Weights of a small GPT-style language model, trained from scratch on English Wikipedia: 8 heads of 32, 546M tokens.
MLP neurons of a small language model. Each row is named by its layer, matrix (gate and up: input weights) and neuron, and shows model dimensions 96-191. Each number is 500 + 40 x the weight over its row's rms, rounded and kept within 0 to 999. Numbers have three digits each. A neuron's up and down rows have the sign that makes its largest values positive.
Before each neuron's rows, "fires in" lists the words (lower case) most often at its 100 highest values on Wikipedia text that the model never trained on. A number after a token or word is its count.

fires in: "under" 36, "who" 6, "as" 5, "while" 5, "northern" 4
L3.gate947:509529505499544415539493534555502497446465422443570466473469520489474429444449477434564559489456466528451495494473457519487558496513492492486427462459546518536483495482506550489508548436516515440562554462555517480556567467543435479476456517522481534540518571584481521452538495504489431508
L3.up947:455544496509531411426462625455511487491521536459446508488525501490507425497426558568525478553514490558539463569455500503472505503459496505495479499535517479509424428464521478504539509520488514460488490484534478519454525413486499517455487498506467558550494483602489553466575441441555449523

fires in: "centre" 13, "premier" 13, "center" 8, "degree" 6, "family" 5, "central" 5
L4.gate350:565507587535554486465405495520487503511551479474516515468487503533515506433494521548491455551495482518475511565541460522510489481445575471480525518475433594463502517539443481464490548524484452460477486465464524527490547539446543504538455455503468521473529553449478490551449555518485484485
L4.up350:605500574516527454486503491565526496507572537475524527512487524490493494495504524493498448535470489547418486579587449524529457520438552453502512500431466666398514471537457497478508568495483487500439505492493443472526505516465533418513494445484477537489484485564478472535502544542476474528

fires in: "work" 14, "song" 12, "book" 11, "works" 11, "songs" 7
L5.gate481:497542478484529495480459495544504481470527535470528503561447552498532509521531468464453443463489473504472474515494507507534476548570477441483488502449555517508494515416460537496510515511537563484425518582435460509533566488503560497529489497538491423531487537423556427541556484508534452434
L5.up481:556507535504538558511503416547470521523483427472406497498489490489471480469504481520473518459498476510538469563532523592501458509519495551470561471511468516531495479512521448544546440495578492517496534497517579427497450522513536491456448529561430511500552477567499501509480449537556516517

fires in: "april" 23, "august" 23, "january" 23, "september" 12, "july" 5, "february" 4
L8.gate1241:479461461388505548447410545501543505483482460492500513488482403494455519546485525538485419506501493512566518428461443500502531522485511540531552517489527481512577509501532519490483539529510526532512482452503583494502478540464529476482481574597451485530521404513523432549571539550477514463
L8.up1241:421447518444575484483537483488561509463563422492524479527532424507545419499472508436475592502507460546496536463480483555506518499550485493498456522579461583513455513512510563559517545466540503531476510513524550513530540546517498418592529474510484562497510531489589482508466532448476446525

fires in: "in" 21, "july" 12, "january" 8, "may" 5, "june" 4
L8.gate355:431509474557448464455498531523485531393421458490440552523483531464507536530496468566512497474449495421455503496498520523468471586472526508478547499560533485446517534477508494528459504480447544438471450473466562505529488553496529446530483539434510473411532527528468437507482462461559486553
L8.up355:525503509524486570503432484507505470459470501484565533406539448464453398561439465491457533525566532448441528459550498539534533524522467465493533495518458561526479477460557508525524445455505531507500578543511514436519492515518516524532527513518501553504443520404532510513521463474546579479

fires in: "april" 14, "august" 13, "october" 10, "february" 9, "january" 8
L8.gate492:470482463432526498485508537435488489469543487488476551579501460541410501543511484438468453544515492540575500482489468488495557534506544531467526520546525521495460393549562532542476482500512550491562499501536533469539492484510569480538503512517465421463522488459605495577475462508523466451
L8.up492:484443516485517385484485516520501522479469445534493510499459499506545432494498592501466457498497437490469500475565480537406427525498434532498461522507527569577466478543475544539527486540559529528463523496478528534451595484540480525515553512538495537496542468475452512534466521501452559438

fires in: "second" 19, "third" 14, "another" 14, "sixth" 8, "fifth" 8, "fourth" 8
L4.gate563:453474544487475468557530502489522486471476536500451474481461526459507566496513484469413506505605429533546479426507495547539480511472580484519508527529503489506530557478468481535507585536485533578494452475480453534511510514528553494473538493485501507485589488456460636486477477420480444496
L4.up563:504527522494452469500514448487535439505512454454569571432475438586489554465597561470457495474548506499489474447552533511492520497457563531508489485475454435414494514483545482530468520521455447541468474528508509534516442456454571533554443500508452499489474507470557448570479523556454523418

fires in: "as" 56, "association" 5, "reason" 5
L3.gate765:482504434552439443506473504582542450470454471462423510491445577489531475549406571461524555483542495479512495552460450476469509526457483502525456481500535467504537515458523511433503471527466518470463552471568481472537487517496480489461523447481518468610487553515504490468506506538472449551
L3.up765:536489441475480504492518642449557471486443475446484521546476468503512428530504541444539478500519503496534468486535509467416464465575490503480443490546467509412410485510575455463509514528501509465472484477564465500501476552496539436478426484507473492551491541544522547522536513527507467487

fires in: "over" 32, "against" 19, "of" 10, "overall" 4
L3.gate1275:512525544521465458514470474513498450480470521464476479539485530576520544521427554501531476474475534544539470440503455494510584481434488553581511443480441549522507480469540466443458540487497456573505497457479537480495486516442530493490477517526416499521527525505443447522435463540536510531
L3.up1275:472566464522519485478499488496509473519499474484469505531447525530489483447492509550487532519412496514520474433514532551539487467477522519459439458469424556438491432451554522478455513505488487530559476475479562466520465506464448515548488526588461564504486470560472417574401501548507469521

fires in: "work" 20, "works" 14, "worked" 6, "working" 5, "received" 5
L4.gate211:489542463447416529435427438473491477513463442554455486545478498510493529493488481552440457550474511558549517591471506505478496463493490470506494527466502453459491513427513522458415450511463478520548541538467514511492558437504550486478454491536397505457434500508428524485464508517529501503
L4.up211:570446512511451514479458415505498445560482487549488544491519511519461516532518525554513463524471497471482498584506475484503535533610512551467578623527578501467458512494492510481498449515434533468512549495466560529520465469498532480510465552508416536504533525532561422515471539520508508458

fires in: "over" 22, "within" 8, "number" 6, "about" 6, "top" 6, "overall" 5
L8.gate920:538420524554481462483481511472510523522460495440528493505502518542514474453485521498546516577616514527487433421483519514512525539498498482519478490535461476475532505499476494492486550459562503572537488481525527465584515499496506532431516491545496492556436443533481578534433550560444457486
L8.up920:463548550550456512491490523575505470521517539495518458552546529486535466529534486430490576473490539574435549447524514553550484451494454501452429513464445541465544486442445481540522496506566482526445479471483537493459504495503508505565546462498449453520436432464556465421428505553526552533

fires in: "as" 46, "association" 10, "asia" 5, "asian" 5, "associate" 4
L4.gate490:513462447547498479509539512532456436564509480511539528480472483478561463478458515460495493516512534513442478596506556429528567470555505451536495501469503481503540507434517480453548481463538478473503490475520459545534466558525562523512500491486572505504494390543458465491496504515454395450
L4.up490:526503547469492534525538583535526428463492500469476538511479506518474534575484526391587536433559494478513494532470470539471408440596465495521521518505441557446484538527474586455493437551493481458478514533509562491428548532507437442576534502501535505480493513561543501459489606551458465524